config = dict(
    hidden_size=256,
    num_key_value_heads=3,
    vocab_size=1024,
    hidden_act='geglu',
    norm='rmsnorm',
    norm_place='peri',
    learning_rate=0.00132,
    beta1=0.95,
    train_tokens=544900000,
)
MLP neurons of a small language model. Each row is named by its layer, matrix (gate and up: input weights) and neuron, and shows model dimensions 32-159. Each number is 128 + 32 x the weight over its row's rms, rounded and kept within 0 to 255. A neuron's up and down rows have the sign that makes its largest values positive.
Before each neuron's rows, "fires on" lists the tokens most often at its 100 highest values on Wikipedia text that the model never trained on.

fires on: " w", "ov", "2", "3", "ra", "ru"
L4.gate193 [173 160 148  72 134 138 174 100 170 121 167 124 123 153 128 125  87 101 155 110 164 120 179  89 155  98  70 110  97 174 176 131 109 135 163 151 171 101 159 130 211  71 145  94  97 157 146 147 147  98  69  61 139 142  36 169 112 111 128 168  96 118 112  70 177  64 102 130 118 119 137 157  90 146 191 152 208 119 134 169 135 190 132 117  90 130 129 150  98 147 134 124 117 145  83 156 139 125 175  80 135 100 116  81 113 138 167 107 144 129 124 135 130 150 127 154 114 126  69 117 143 123 147 173 108 194 107 115]
L4.up193 [127 150 181  87 148 125 154 149 169 142 124 161 130  62 147  95 136 111 103 155 197 157  56 143 125 149 144  87 163 106 116 195 113 127 199 129 113 110  79 116  92 161 166 157  70 151 209  69  71 175 120  62 172  93 154  98 127  72 159 157 103  81 150 106 125  89  73 100  98 179 119 111 117 155  99 110 156 147 102 161 161 154 149 144 137 130 108  87 109 138  71 160  72 122 172  90 168 136 140 126 107 121 122 133 104 161 127 143  85  51 152 170 109 150  95 138 174 105 127 170  81 130 142  86 197 137 163 131]

fires on: " F", "er", "per", "oy", " I", "5"
L4.gate174 [196 139 124 146 139 158 145 128  66 153  88 169 105  89 119 158 150 188 109 157 110 122 117 105 146 128 127 108 130 130 215 131  81 114  59 144 100 156  67  75 157 105  73 132 162 106 114 121 148 104 193 158 115 152 149  98 134  64  97 116 107 123 144 155 100 163 107 119  82 109 130 166  86 157 203 136  74 145 189 187 132  99 140 156 139  92 154 114 141 114 155 117  97 166  99 141 135 145 179 109 127 125 127  53 164 139 140 133 139 157 193 139 146 147  59  91  80  99 199 134 138 117 167 103 178 138 102  81]
L4.up174 [134 133 104 125  96 103  92 107 166 102 157 130 149  89 111 115 167 140 168 156 141 154  66 110 103 121 182 167  83 152  96 130  96 185  89 151 174  94 166 138 126 161 143 135 137 116  98 126  94  90 177 110  98 120 123 138  91 113 107 159 106  86 123 138  77 189  91 126 118 126 108  88 113 165  94 128  67  65 127 140  58 178 167  96 144 124 119  97 153 133 111  92 100  63 161 143 102 197 135 170 126 169 100 115 126 143 140 129 148 152 203 142 131  97 108 128 112 112 130 149 154 131 147 143  96  67 197  54]

fires on: " ", " and", " to"
L4.gate239 [105  96 118 142  91  94 121 148 112 133  94  86 140  65 101 107 132 101  91 122 134 171 107 134  99 156 146 122 136  60 163 109 171 114 167 106 167 138 151 185  76  82 104 127 130 133  63 144 129 124 143 154 105  99 126 101  99 147 151 111 165 105 173 157 122 125 166 134 153 126 108 143 144 103 146 118  85 104  67  93 107  92 163  72  26 138 115 133 151 128 143 150 150 142 140 153 138 120 114 167 121 165 115 130 115 141  98 169 127 155  57 129 116 137  72 109  96 148 129  83 149 185 154 121  69 138 159  85]
L4.up239 [144 158 127 172 179  94 140  98 111 111 157 134 141 115 138 145 164 108 144  67 158 128 169 174 150 124 163 194 100 104 132 142 118  90  95  88 135 181 106 144 135 100  83 114 164  90 194 105  94 148 147 165 100 170  98 120 105 100 140 160  85 139 175 119 128 118 105 120  84  55 152 142 169 133  57 205 125  84 155  99 186 107 116 156 126 147 142 151 145 183 139 115  92 114 148 118 145 111 159  88 131 102 108 102 149 129 126 110 163 169 137 114 101 120 117 107 136  91 153 144 158 190  80 147 120 151 110  91]

fires on: "5", "ies", "3"
L3.gate388 [144 146 100 144 183 151  89 124 153 138 158 125 101 109  89  78  98 133 113 130 108 148  87  65 130 124 124  93  57 118 129 181 124  90 148 139  69 106 125 133  58  88 134  81  88 121 161 113 107 128 109 134 108  97 163 183 150  89 117 161 162 178 122 141  96 110 125 123 145 147 173 169 122 176 137 170  49 135 197 121 142 122 153  79  69 125 135 162  82 139 115 115 125 179  91 109 128 157 140  93 148 122 162  87 112 190 181 154  70 109 141 188 131 248 130 131 125 141 124 106  99  86 113 127 148 211  82 156]
L3.up388 [181 167 131 128  88 105 150 154 161 106 126 121 118  68 116 150 107  63 111 146  65 115   9 110  84 110 146 161  93 181 156 128 124 138 133 135 184 156  68 110  93 141 126 130 130 111  63  81 149 135 145 180  75 128 138 122 140  48 123 136 172 110 142  95 121 202 128  97  82  88 133  92 145 138 145 104 185 142 121 178 115 115 122 116 159 134 159  57 126 118 175  82 113 133 167 117  95 111 141 132 185 167  76 185 139 166  89 121 116 124 104 136 141 144 101 145 129 182 122 175 136 171  89 100 122 143 131 185]

fires on: "1", "-", "3", "4", "0", "2"
L3.gate155 [100 112  26 134 150 149 137 114 172 139 100 116 121  78 133 143 170 156  84 212 153 121 109  91 128 106 128 137 157  91 136 141 115 113 152 161 166  97 115 157  98 130 119 106 101 178 114 163 141  57  88 101  96 151 144 132  90 147 133 100 120 154 196 123  90 146 111  62 126 111 210 174  79 101 133 158 141  88 180 117 171 159 140 142 103 139 102 127  97  99  91 104 161 118  61 130 178 165 158 124 120 194 131 100 140 135 177 126  62  97 140 143 182 112 123 162  97 109 188 151 198 178 122 142 174 142 100 134]
L3.up155 [154 146 159  52 146 106 124 164  97 179 142 163  90 158 170 165  97 116  91 148  76 152 116 130 116 152 111 191  97 191  79 136  71 120 158  82 189 136 104 115 142  98  97 202  89 105 109 126 126 103 122 154 106 100 129 115 147 148 108 148 134 130 112 162 125 153 120 150  86 144 143 103 122 126 126 164 133 144  59 135 140 113 115 143 143 131 117 159 196 128 125 195 167 133 189 111 151  78 129 121 120  94 136 158 154 109 149 155 161 151 156 138  84 157 107 141 161 125  96  91 142  89 125 137 153 144 150 115]

fires on: "ar", "am", "ong", "ate"
L3.gate660 [129  71 155 137 127 111 119  37 133 197 131  72 151 121 141 120 119 110 114 119 117 136 118 149 142  78 115 154 145  99  62 127 150 181 107 118 164 189 150 180 163  69 155  71 177 134 137 184  86 125 131 112 146 109  79  85 129 125  87  97 175 146  97 167 147 171 140 123 134 112 123 114 198 156 122  95 112 120  87 124 169 129 167  77 120 122 125 147 204 198 137 160 156 148 128 143 153 143 119 122 135  89 141 153 130 177 122 166 169  85 111 108 109 130  84 175 136 149 130 171 111  97 108 177 137 144 150 119]
L3.up660 [144 112 136 103 159 149  66 117 125 168  87 140  80 145 135 123 119 120 127 156 117 162 110  54 161 126 129  94  90 128 166  91 152 124 143 109 150 112 117  77 149 127 178 131 104  70 164 181 132 167 136 121 126 108 167 181 114 136 160  98 137 160 157 163 120 119  79 116 146  56 114 173 104 148 113 108 154  82 105  62 163 141 142 139 118 100 165 125 137 112 142  91 127  82 134  78 180 110  90 127 124 159 114 112 112 136  73 132 136 140 147 133 156 113 156 116  81  78 116 188 115 150 123  77 189 130  51 149]

fires on: "ed", "B", "am", "a", "es", " B"
L4.gate74 [168 144 108 123 141  79 140 136 145 140 162 101 146  79 131 146 130 121 117 148 166 146 106 154 131 125 116 144 122  89 136 139 106 109 118 123 111 115 141 118 175 155 157 147 104 136  94 144 109  94 158 140 159 154 153 182 149 164 130  94 125 138 131 126 179 202 151 175 111 108 181 163 119 131  99 193 115 161 197 110 119 191 103 119  77 115 108 116 108 145 155 131 162 118 136 127 118 113 102 122  91 176 134 122 113 116 163 139 103 161 110 174 137 153 170 156 169 130 126 118 147 120 110 170  92 115 154  99]
L4.up74 [172  81 146 127 180  80 107 158 103 180 175  90 159 109 104 131  54 131 148 176 151 154 131  79 102 152 115  56  92 124  47 188  86 167  67 127 112 129 126 137  85 104 103 122 142  88  54 184 167  99 129 105 129 134 139 161 110 107 101 183 127 146 156 151 189 164 144 141 120 104 127 175 113  56 158 114 111 133 118 151 173 138 105 150 115 133 119 114  94  74 123 164 141 136  38 239 105 136 156 101 102 204 101 120 123 159 152 114  66  89 140 114 145 123 148 185 122 143 127 132 158 134 100 133 127 104 137 109]

fires on: " ", " (", " D"
L3.gate628 [111  95 133 112 103 164  93  71 107 167 210 121 115  77 112 184 170 120 143 154  93 123 132 147 102 138 187  92 134 131 131 177 106 135 105 111 136 119 121 151 140 136 122 224 139 116 132 124 135 148  84 137 121 122 186 129 230 122 124 111 115 161 142 169 126 146 157 126 105  96 124 113  79  88 119 146 128 108 108  72 179  89 137 134 160  58 110 121  86 130 160 134  68 164 154 141  89 120 123 143 100 142 131  56 100 137 189 172 122 116 155 164 115 132 112 144  80 146 117 164 168 187  87 127 116 131 136 167]
L3.up628 [171 141 154 159  82 134  75 241  83 141 154 183 103 149 160 138 123 123 116 148 112 137  75 114 131 111 170 137 109 102 145  86  89 123 143 152 127 155 132 162 125 163 183 121  64 113 114 101  92 118 108 186 109 118 109 123  74 144 121  91 156  92 152  90 124  93 156 166 108 108 103 138 102 189 144 123 183 142 113 102 118 146 120 141 123  94 138 134 148  92  96 146 184 168 101 130 107 124 138 103 112 143 108 156  88 119 113 193 130 137 151  84 102 190 133 161 132 101  87 117 115 129 166  86 157 123 139 133]

fires on: " ", "m", "ay", "ak", "im", "us"
L4.gate517 [158 150 149 162 124 133  69  79 152 114 131 117 103 115  94 116 150  86 116 122 125 147 178 138 122 139 155 117  76 159 132 160 133 132 109 163 135 146 127 136 133 137  95 122 136 144 163 129 167 134 100 117  28 108 106 158 130  67 148 118 151  44 105 112 117 117 153 123 139 105 141 192 132  96 169  60  82 129 197 151 117 104  93 123 152 161 159 186 219 170  98 146 168 136 100 138 103 137 132 110 127 109 144 108  86 187 106  98 148 104 112  67 130 128 105 146  95 111 167 120 148 155  68 113 128 154  84 128]
L4.up517 [168 145 172 170 101 166  74  93 148 115 111 144 196 158 152  80 180 192 156 119 153 146  85 126 113 133 138  62 144 204  99 127 152 130 156 120 143 139  86 108 142 149 155 100 125 161 136  64 171 121 130 104 116  87 122 113  88 128 177  98 111 156 137 136 103 121 150 186 173 130 189 100 123 123 127 137  94  99 112 120  76 127 125 153 147 104 143 139 101 136 112 114 111 107  82 116 106  88 184 138  91 113 160 102 124 114 101 144 144 103 114 144 160  97  94 121 108 129 141 105 255 127  67 137 122 122 110 117]

fires on: " H", " M", "R", "H", "oth", "av"
L4.gate527 [180 109 140 197  94 150 116 140  84 148 132 102 138  97 142 127 171 131 177 172 138 186 144 118  98 110 124 176 139 166 185 119 102 105 158 185 144 105 133 127 143 111 152 240  96 138  64 174 133  91 135  96 102 152 105 154 154  98  85 145 133 170 136  96 178 122 126 147 118 147 114 128 187 145  94 115 114 127 133  69 150 135 140 130 101 118 111 118 113  77 123  96 138 176  80 190 147 107 172 118 168 136 178  96 136 163 138 149 152  99 144 109 134 154 134 121 131 148 152 119 127 122 123 134  72 151 139 147]
L4.up527 [152 156 146 128 178 195 150 112 122 166 135 119 193 175 125 144 137 111 174 120  88 134  88 248 142 133 166 131 140 128 176 132 107 162 115 102 120  57  42 178  79 129 108 145 119  94  99 117 158 169 136  76  82 139 108  94 157 137 159 123 106 163 109 139 122 123 169  96 126 155 121  90 152 140  96 158  92 171  94 100 121  95  89 176 163 126 130 111  98 110 159 117 114  83 133 140  95  79  79 143  88  95 122 135 144  60 160 172 147 118 108 153  97 137 120 148 108 103 142 166 111 108 117 125 124  74  92  59]

fires on: " M", " K", "ia", "os", "a", " Mar"
L4.gate459 [125  68 146 159 133 170  97  90 162 135 132 139 110 140 119 105 147 147 137 180 148 154 125 145  36 171 128 123 200 146 106 121 128  89 147  91 137  73 159 160 158 169 110 145 134 132 115  84 146 114 102 107  73 164  75  89 198  97 152 180 113 120 123 143  96 171 153  66 115 152 123 146 110 123 118 128  98 183 127  81  56 131 177 113 158  62 138 122 128 135 141 120 103 177 130 157 122 107 188 116 141 172 131 124 135  78 135  78 146 105 128 124 140 124 114  75  63 214 170 103 176 122  86 144 127 108 198  61]
L4.up459 [103 152 155 122 150 125 133 124 133 135 197 136 141 113  99 194 143 175 179 166 101 135  79 112 119  94 191  99 183 137 110  93 112 137 152 113 135  81 140 143 126 131 202 116 143 114 155  60 138 139 123 125  84 124 129 111 181 150 181 145 171 165 159 112 147 135 135  50 116 169 122 127 180 181  62  97 142 164 108 186 127  94 141 157  92  95 126 159  76 112 134 146  91 101 130  79 136 143 140 186 162 191 125 115 154  87 142  70 144  99 128 170 147 105 119  91 115 203 164 129 166 111 110  89  93 102 151 115]

fires on: "S", " S", "R", " Q", " "
L4.gate27 [188 110 142 185 149 106  62 149 210 147 147 138  99 153  84 100  99  48  72 206 115 150 106 139 147  62 140 115 110 168 142  93 104 114 116 123 139 117 138 136 118 125 126 227 129 115 152 165 145 129 123 147 181 128 116  83 119 116  83 148 117 135 169 111 122 161 122  60 163 176 173 104 118 133 112 106 123 127 170 136 134 121 174 118 106 131 179  86 179 106 137 156 166 125 144  96  90 124 198 154 159 105 106 114 143  77 154  93 108 184 116 197 149 101 177 119 126 163 152 160  88 114 123 113 143 143 124  94]
L4.up27 [113 134 123 199 141 152 141  89 118  80  61 129 132 116 118 132  64  86 141 162 131 122 112 189 138  90 147 156 146 143 119 159  85 117  93 135 137 142 148 109 173 146 115 160 127 104 153 111 137 129  72 135 166 222  67 121 125 113 103  60 154 164  82  90  99  49 147  90  89  96 143 101 157 187  57 134 157  59 117 153 141 144 163 123 171 136 152  99 113 147 141 128 106 156 135 193  73 136 125  23 127 147  87 115 139 168  41 103 155 112 139 113 118 143 134  96 179 132 146 151 199 162 147 102 127 135 104  79]

fires on: " ", " g", " f", " m", " ag", "^"
L3.gate459 [193 131 129 113 169 136 155  82 122 164 136  83 153 141 153 147 138  68  84 146 104 155 114 103 152 103 145  87  50  94 122 181  73  93 120 142  77 147 161 127 103 134 123 108 122 111 121 128 153 128 120 110 114  97 138 133 183 125 131  39 123 123 159 180 125 111 111 135 120 133 169 128 143 129 131 129 124 126 133 191 169 113 141 117 120 149 118 108 120 116 109 100 135 189  97 137 163 143 112 167 170 101 205  61 213 100 142 115  94  96 137  91  92 106 162 101  75 121 142 108 100 163  67 154  93 160  90 116]
L3.up459 [133 131 127 129  92 172 117 169 115 124  87  99 113 148 129 118 116 109 152 128  91 128 106 101 170 143 133  88 116  91 145 146  97 168  73 200  68 111 128 120 100 177 114 118 162 127 115 119  69 135 110 182 194 177 112 120  81 133  91 108  87 126 122  99 103 109  85 115 154 137 148 138 166  96  97  91 165 115 170 112 139 102 161 116 140  75  78 119 104  85 101  62 117 155  95 138 173 120 105 162  51 127  76 125  81 142 116 159 142 138 169 173 157 128  93 109  99 100  81 150 104 140 170 119 144 139  97 163]

fires on: " of", "ear", "P", " D", " app", " "
L4.gate99 [177 151 152 145  86 129 134 155 112 175 185 140  84 170  63 112 185 118 114 104 125 162 146 119 169 175 124 142  94  92 132 165  72  87  89  91 126 135 125  93 155 120 122 136 132 135 127 160 128 162 152 105 158 122 186 130 158 105  47  92 129 167  98 108 138 106 123 161 151 102 211 129 103  93  72 132 152  99 133 113 183  92 151 131  96 117 175 172 121 160 163 104 105 144  70 130 116 141 142 140 124 147 129  62 136 105 114  84 103  87 129 137 125 124 109  96  98 130 146 196 149 118 109 133  68 152 195 180]
L4.up99 [ 92  64  88 127  95 132  77  83 121  75 126 163 134 115 165 148 114  95  83 122 113 148 109  92 183 116 133 132 156 119 172  95 102 143 159 150  82  84  83 125  62 155 131 110 108 159 139 131  93 175 138 174 134 122 184 142  89 106 125 104 149 171 196 148 148 151 124 166 154 104 138 143  81 137 162  40 179 106 107  72 130 121  75 129 123 106  46 114 126  94  98 120 115 121  84 167 107  84 113 170 150 114 128  84 120 182 143 147  79 129 132 142 139 158 170  83 135 119 134 136 115 114 168 104 145  77  92  95]

fires on: " of", ".", " |", "ish", ":", " at"
L3.gate481 [132 110  95 112 157 153 133 139 120 114 112  60 134 191 133 126  93 105 152 191 147 152 170 138 106  96 161  90 104 103 123 176 110 179 140  90  97 147 164 122 160 118 151 141  68  54  78 119 103 134 139 154 116 105  94 141 154 140 119 119 101 134 109 105 152 174 122 125  83 134 101  99 144 162 176 110 119  95 108  89 110 152 135  69 118 100 185 157 157 186  71 163  72 131  85 121 132 105  72 125 147 124 130 103 138 160 110 111 150 123 100  91 117 179 101 110 171 130 123 193 125 158 184 120 119 164 101 161]
L3.up481 [ 96 134 127  99 153 144 147 104 169 102 128  74 138 119  73 126 130 151 122 133 148 136  71 115 127 171 134 147 173 137 149 153  97 151 117 123 117  98 141 171 150 167 117 106  99 146 127 177 112 152 122 120  91  93 136 123 136  96 158 128  85  69  78  83 133  95 134 108 131  97 160 150 109 138 125 120  92  97 110 146 159 255 142 192  80 107 150 126 205 103 117 153  52  99 162 132 131 145 178 141  86 138 116 138  89 106 131 112 110 123 153 136  84 160  72 214  88 164 128 163 129 198 146 149  96 146  77 160]

fires on: " the", "ur", "is", " National", "5", " his"
L3.gate342 [148 158 105 140 175 181 147 160 121 161  40 148  96 154  61 108 175 173 153  89 140 140 155 101 123 109 104 118 101 145  95 120  91  56 107 134 121 129 104 137  90  75  89 147 161 122 148  73 139 156 126  88 112 177 144 136  93  65 127 151 170  73 172 156 127  77 127 121 133 100  93 107 167 136 119 158 119 139  94 156 154 179 135 121 141  70 177 124 133 183 116 113 116 125 114 156 122  91 129 110 158 204 152 147 152 167 113 141 144 134  71 138 131  90 157  99 197 131  97  99  58 162 110 146  96 132  69 155]
L3.up342 [144 126  72 157 144 124 157  93  99 107 129 135  97 100 148 126 113 100 126 131  68 168 126 119 116  77 166 120 141 145 130 163 137 133 215 178 166 139 140 127 134 104 118 174 128 156 117  97 174  31 124 179  94 165 132  87 176  91  77 127 153 122 173 152  44 115 145 115 121  99 164 131 111 120 108 198  85 173 169 149 126  84  99 124 110 138 195 112 149 130 145 149 129 124 159 161 119 100 108 123 120 142  88 129 159 176 151  86 105 129 141 104 159  85 137 100 119  73 127 106 184  80  51 116 128 143  93 151]

fires on: "ed", "5", "i", "form", "4", "ing"
L3.gate333 [122  98  92 147 136 120  73 188 145 190 117 140 111 174  70 140 102 125  66 101 112 164 150 108 112 107 128 126 159 131 147 120 155 136  91 110 137 129 138 141 130 120 185 109 139 114 110  60 105  94  98 150 134  53 132  74 106 122  98 121 169 128 187 123 158 126 124 130 118 131 117 149 160 158 200 108 129 192 145 130 142 106 152  79 162 204 147  89 114 206 140 116  91 153 127 107 129 167  85 112 166 132 107  82 101 148 105 163  97  59 135  88 203 142  90 123 136  38 150  98  94 135  99  78 116 131  92 169]
L3.up333 [165 131 133 137 114 104 150 139 209 101 192 150 170  70 128 112  98 145 127 174 155 187  97  84 137  63 149 162 141 147 136 139 142  56 173 122  73 161 145 122 120 105 143 136  80 137 140  99 113 141 104  87  87 132  92 125 182 117  83 140 131 155 139  85  69 107  99  96 168  86 138 130 138 121  86 136 155 166 142 128 127  77 159 100 128 137 152 139  69 147 156  93  99 144 135 103 165 122 123 163 133 109 163 104 152 192  97  63 141 130  99 121 105 107 140 134 134 119 195 123 116 204 118 161 117 141 165 153]

fires on: " |", " pr", " first", "n", " ret", "j"
L3.gate476 [131 117  91 164 177 105 159 116  77  95 120 123 126 131  92 154 129  27 110 118 165 185 139 178  98 142 144  96  95 109 116 156  90 171 164 139 124 153 136 123  90  89 168 184  77 122 171 160 130 186 154  91 142 140 101 117 178 164 196 146  85 140  80 121 162 130 102 130 165 147 138 125 116 126  92 107 151 164 129 121 115  74 120  81 136 145 158 145 211 103 135 167 140 146 172 132 107 119 124  90 165 154 139  93  75 141 150 117 160 158 128 124 115 131 199  80  82 103  80  91 124 109 117 182 103 159 130 105]
L3.up476 [ 95 101 124  73 144 136 133 121 111  91 131 114 119 188 149 118 145 130 106 144 149 101 171 137 158 113 120 172 116 156 120 106 173 120 141 155 139  99 128 160 122 127 155 177  88 115 138 161 137 164 115  97 162 119  38 122 120 180 156 120 108 106 127 141 141  95 144  97 163 177 166 181 142 170  89  74 105 148  54 135 127 103  68  85 126 144  65 134 158 110 116 166 109 145 141 102  69 122 112 153 150 160 178 117  70 107 169 116 170 191 116 134 145 130 165 112 147 187 100 166 110  69 181 117 146 135 114 123]

fires on: "at", "an", "ia", "ian", "ir"
L3.gate39 [106  69 112 128 125 113  99 108 116  91 134 118 144 147 115 120 142 141 115 184 104 132  95 116 112 174 112  65 149 175 120  94 100  72 146 150 198 129 105 128 144 134 188 170  87 128 128 177  80  89 152 105  80 193 128 220 138 113  42 140 116 170 141 133 132 189 108 156 109 157 135  91 107 144 146  70  82 105 102 144 217 145 143 121 112 183 180 145 114  66 132 124 130 147 119 107 168  88 165  90 148  72 147 112  99 132 165 152 113 133 124  82 147 179 153 123  96 158 123 118 162 181 116 139 169 123 129 157]
L3.up39 [125  47 119 138 218 130 113  69  97 117 167 185 125  98 126  92  81 112 162 117  76 117 105 128  95 184 130 151 114  81 177 109  97 102 113  98  88 129 101  75 151 116 181 128  61 155 128 156 106 114 140  84 107 187 116 191 178 149  76 140  33 164 150 147 143 165 133 124 161 150 117 103 118 100 118 183 144 178 169 167 191  95  98  79 143 151 139 117  89 128 100 169 141 124  57 148 119 112 124  97 145  97 148 115  73 146 128 158 174 171 145 167 124  62 149 128 156 147  97 164 101 115 122  78 109 133 136 133]

fires on: "k", "an", "ir", "t", "ly", "er"
L3.gate284 [146  89 113  81 113 165 112 127 151 124 177 163 112 128 145 165 180  96 119 149 118 160 127  76 157 139 157 107 141  83  73 102 102 103 167 109 156 157 123 131  99 141 118 123 120 120 128 131 132 141 129 154  96 139 132 150 125 116 156  90 104 125 103 107  69 171 139 183 105 126 143 109  90 108 120 106 175 138 170 125 124 113 103  93 116 187 113 170 146 154 115 109 188 140 185 137 127 134 109 133 137 130 135 100 100 104 135 106  97 147 143 134 156 110 145 153  90 149 156 113 116 174 163 171 110 185 104 122]
L3.up284 [106 108 135 125 138 108 145 158 133 114 220 104 184 143 105 159 132 149 137 133 152 164  85  99 181 158 201 124 155 109 173  93  83 138 108 146 141 114 108  93 152 124 186 158 122 185 156 137 188 188 140 130 120 146 125 156 184 116 106 110 105 153 156 127 118 136 113 165  79 105 120 166  73 128 113 168 133 200 135 138 154  83 135  73 143 178 155 124  86  62 155 118 118 146 105 121 145  90 142 139 112 145 186 137  92 167 176 135  91  87 198 176  99  64 147  78 105 122 165 160 116 221 179 112 127 125  87 146]

fires on: " "
L3.gate139 [196  88 188 188  83 126 112 133 154 101  82 120 133 137 153  80 120 105 167 111 130 141 140 164 145 125 113 197 143 103 138 162 166 173  90 121 132 142  95 180 115 126  82 111 152 155 145 161 108 113 206  97 123 124 117 111 105 141 120 107 162 126 158 106 125 132 177 125 167 121 123 137  35 114 113 110 110 134 122 123 116 132  84 120 155 136 151  81 140  80 121 132  86 106 102 135 101 108 148  80 192 118  99 119 173  88 105 139  87 143 132 178 132  73 173  84 125 185  94  99 122 144  43 116 136 174 143  86]
L3.up139 [159 100 103 108 127 116 129 117  87 135 128 193 101 156 117  79 154 139 148 123 205 123 214 106 147 164 124 111  85 156 142 134 147 133 179  87 127 139  76  62 164 160 146 160 118 170 139 135 101 102 117 125  64 157 115  71 163 127  99  92 115 136 106 121 132 111 146 112  65  70 144 137 162 115  79 153 125  92 100  87 145 120 113 181  88 107  90 107  77 148 203  91  95 154 161 136 114 144 109  83 162 100 131 113 167 102 147 104 113 202 140 157 102 105 133  99 125 147 130 163 178 128 156 190  85 111  98  70]

fires on: "oun", "6", "0", "5", "ru", "ir"
L3.gate610 [158 122 155 131 151 171 106 105 129 116 137 148 110 157 129 112  93 116 163 105  54 116 166  91 111 149 130 141 124  38 144 128 166 107 115 104 101 150 162 158 103 142 117 163 136 167 182 109  82 152 130 112 152 123 145 173 155 147 121 140 216 145 109 140 106 202 191  82 110  90 163 109 197  87  79 151 187 179 163 154 153 164 106 177 157 144  76 157 141 160 133 111 150  61  46  71 104 155 118 165 151 139 149 117 129  80  88  68 149 125  63 133 107 163 144  87 151 108 127 122  60 107 136 118 141 123 146  60]
L3.up610 [116 124 181 138 110 106 160 113 120 130 152 154 104 113  74 137 148 101 191 102 121 112  92 137 157 135 122  32 145 148 117 154  92 106 135 124  68 149 118 117 133 110 108 182  76 143 133 122  77 102  99 146 155 141 122 139  98 120 111  83 151 124 114 148 166  82  83  96  95 123 138 143 145  81  86 127 124 136 129 106 119 146 152 152 121  98 118 116 146 155 136  92  87 164 110  87 120 132 149 154 152 137 128 119 103 149 111 141 150 127 143 159  85 113 189 157 155 138 120 165 130 100 180  97 126  97 124 119]

fires on: " ", "ak", "iss", "S"
L3.gate598 [142 128  76 137 107 178 145 102 183 125 163 141 118 182 150 108 131 146 103 155 167 118 155 172  85 118 108 110 106 123 130 202 119 133 156 124 196 152 109 127 135 116 175 128 146  75  57 113 134  85 159 119 142  99 118  89 157  65 123 145 139 166 129 110  84 116 168 157  54 126 193 103 106  82 107 119 163 140 148  51 142 114 142 122 166 132 123 110 157 145 159 112 100 151  96 121 157 148 110 157 142 119 147  58 117 101 184 136 108 127 131 140 172 155 157 148 137 153 113 117  45 126  91 176 161 147 110 130]
L3.up598 [142 146 148 186 194 109 147  89 117 151 153 152 112 129 115 134 156 112 114 147 136  85 156 115  92  83 133 162 165 134 109 145 103 120 125 162 159 142 142 144 144 176 149 109 139 136 125 129 154 181 120  93 116 128 147 102 182 106  98 108 171  97 101 133 155 106  78 123  97 129 157 132 177 150 152 108 163 109 156 155 113 121 132 157  87 143 130 126 206 148 111 104  71 176 165 102  93 139 154  94 125 136 175 151 209 119  98  77 156 129 162 119  80  96 114 162 154 144 170 171 111 179 128 150 144 128  91 148]

fires on: " ", "11", "13", "C", "12", "14"
L4.gate310 [123  63 108 124  81 164  97 122 132 137  90 187 144  89 133 114 156 111 141 133 135 142 127 142  93 128 187 120  83 151 132 205  83 136 135 119 171 130 129 174 153 170 116 178  92 117  99 102  93  93  97 112 146 174 168 128 176  46 167 163 144 188 156 179 136 115 186 168 139 144 168 133 148 149 125 138 153 115 187  90 139  69  79 144 163  93  65 154  63 120 140 136 109 109 137  97  96 130 116 118  78 188 168 133 136 120  94 149 152 145  77 133 122 129 123 107 113 133 109 150 200 136  90 121  94 120 176 137]
L4.up310 [150  89 166 190 112 143 199 136 103  82 113 154  63 134  70  93 149 132  75 121 201 174  80 162  92 180 136 142 138  71 121 126 140 100 131  68 189 101 152  81 106 155 136 150 121 155 133 119 115 158 144  88 127 119 108 157 110 107 145 164 153 154 181 100 104 140 105 143 142 111 149 125 144 117  88 101 138 188 154 121 116 168 157  97 129  79 106  97 112  68 118 122 172 153  88 117 129 102 165 222 151 122 161 106 121 125 145 135 153 166  97  93 138 119 111 134 118 124 105 177 158 159 118 106  66 196 176 127]

fires on: "1", "0", "R", "5", "s"
L4.gate467 [131  90 111  69 170  78 133 135 161 158 191  57 147 111 136 105 136 108  72 104 146 117 123 109 120 135 158 104 172 171  94 132 127  91 202 105 145 141 138 133 141 107  99 174 134 176 122  89  98 100  93 123 100 129 102 135  67 118 150 169 190 158 156 132 104 161 166 120 169 146 135  38 115 103 152 141 117 123  74 119 176 114 163 177 137 135  84 134  83 123 128 150 110 123 132 170 156 133 140 142 188 159 132 103 115  88 169 146 112 127 104 114 106 115 129 128 137  79  95 125  53 159 127  80 102 119  96  77]
L4.up467 [152 123 144 144 132  65 106 135 131 165 177 101 124 136  94 123 146 109 116  91  68 135 125 174 141 149 169  59 137 160 101 116 168 211 154 156 108 173 138 140 121 131 124 169 154 152  91 134 150  91  80 207 117 143 148 137 147 139 108 132 153 113 110 174 107  74 148 147 129 159 163 147 152 159 110 145 165 137 213 147 124 176 102 150 141 110 134 111  78 122 133 110  62  56 137 131 122 190 149 132 103  87 128  80 139  80 136 175 142 130 206 161 111 155 145  79 148 136 141 153 160 137 128 133 188 102 106 182]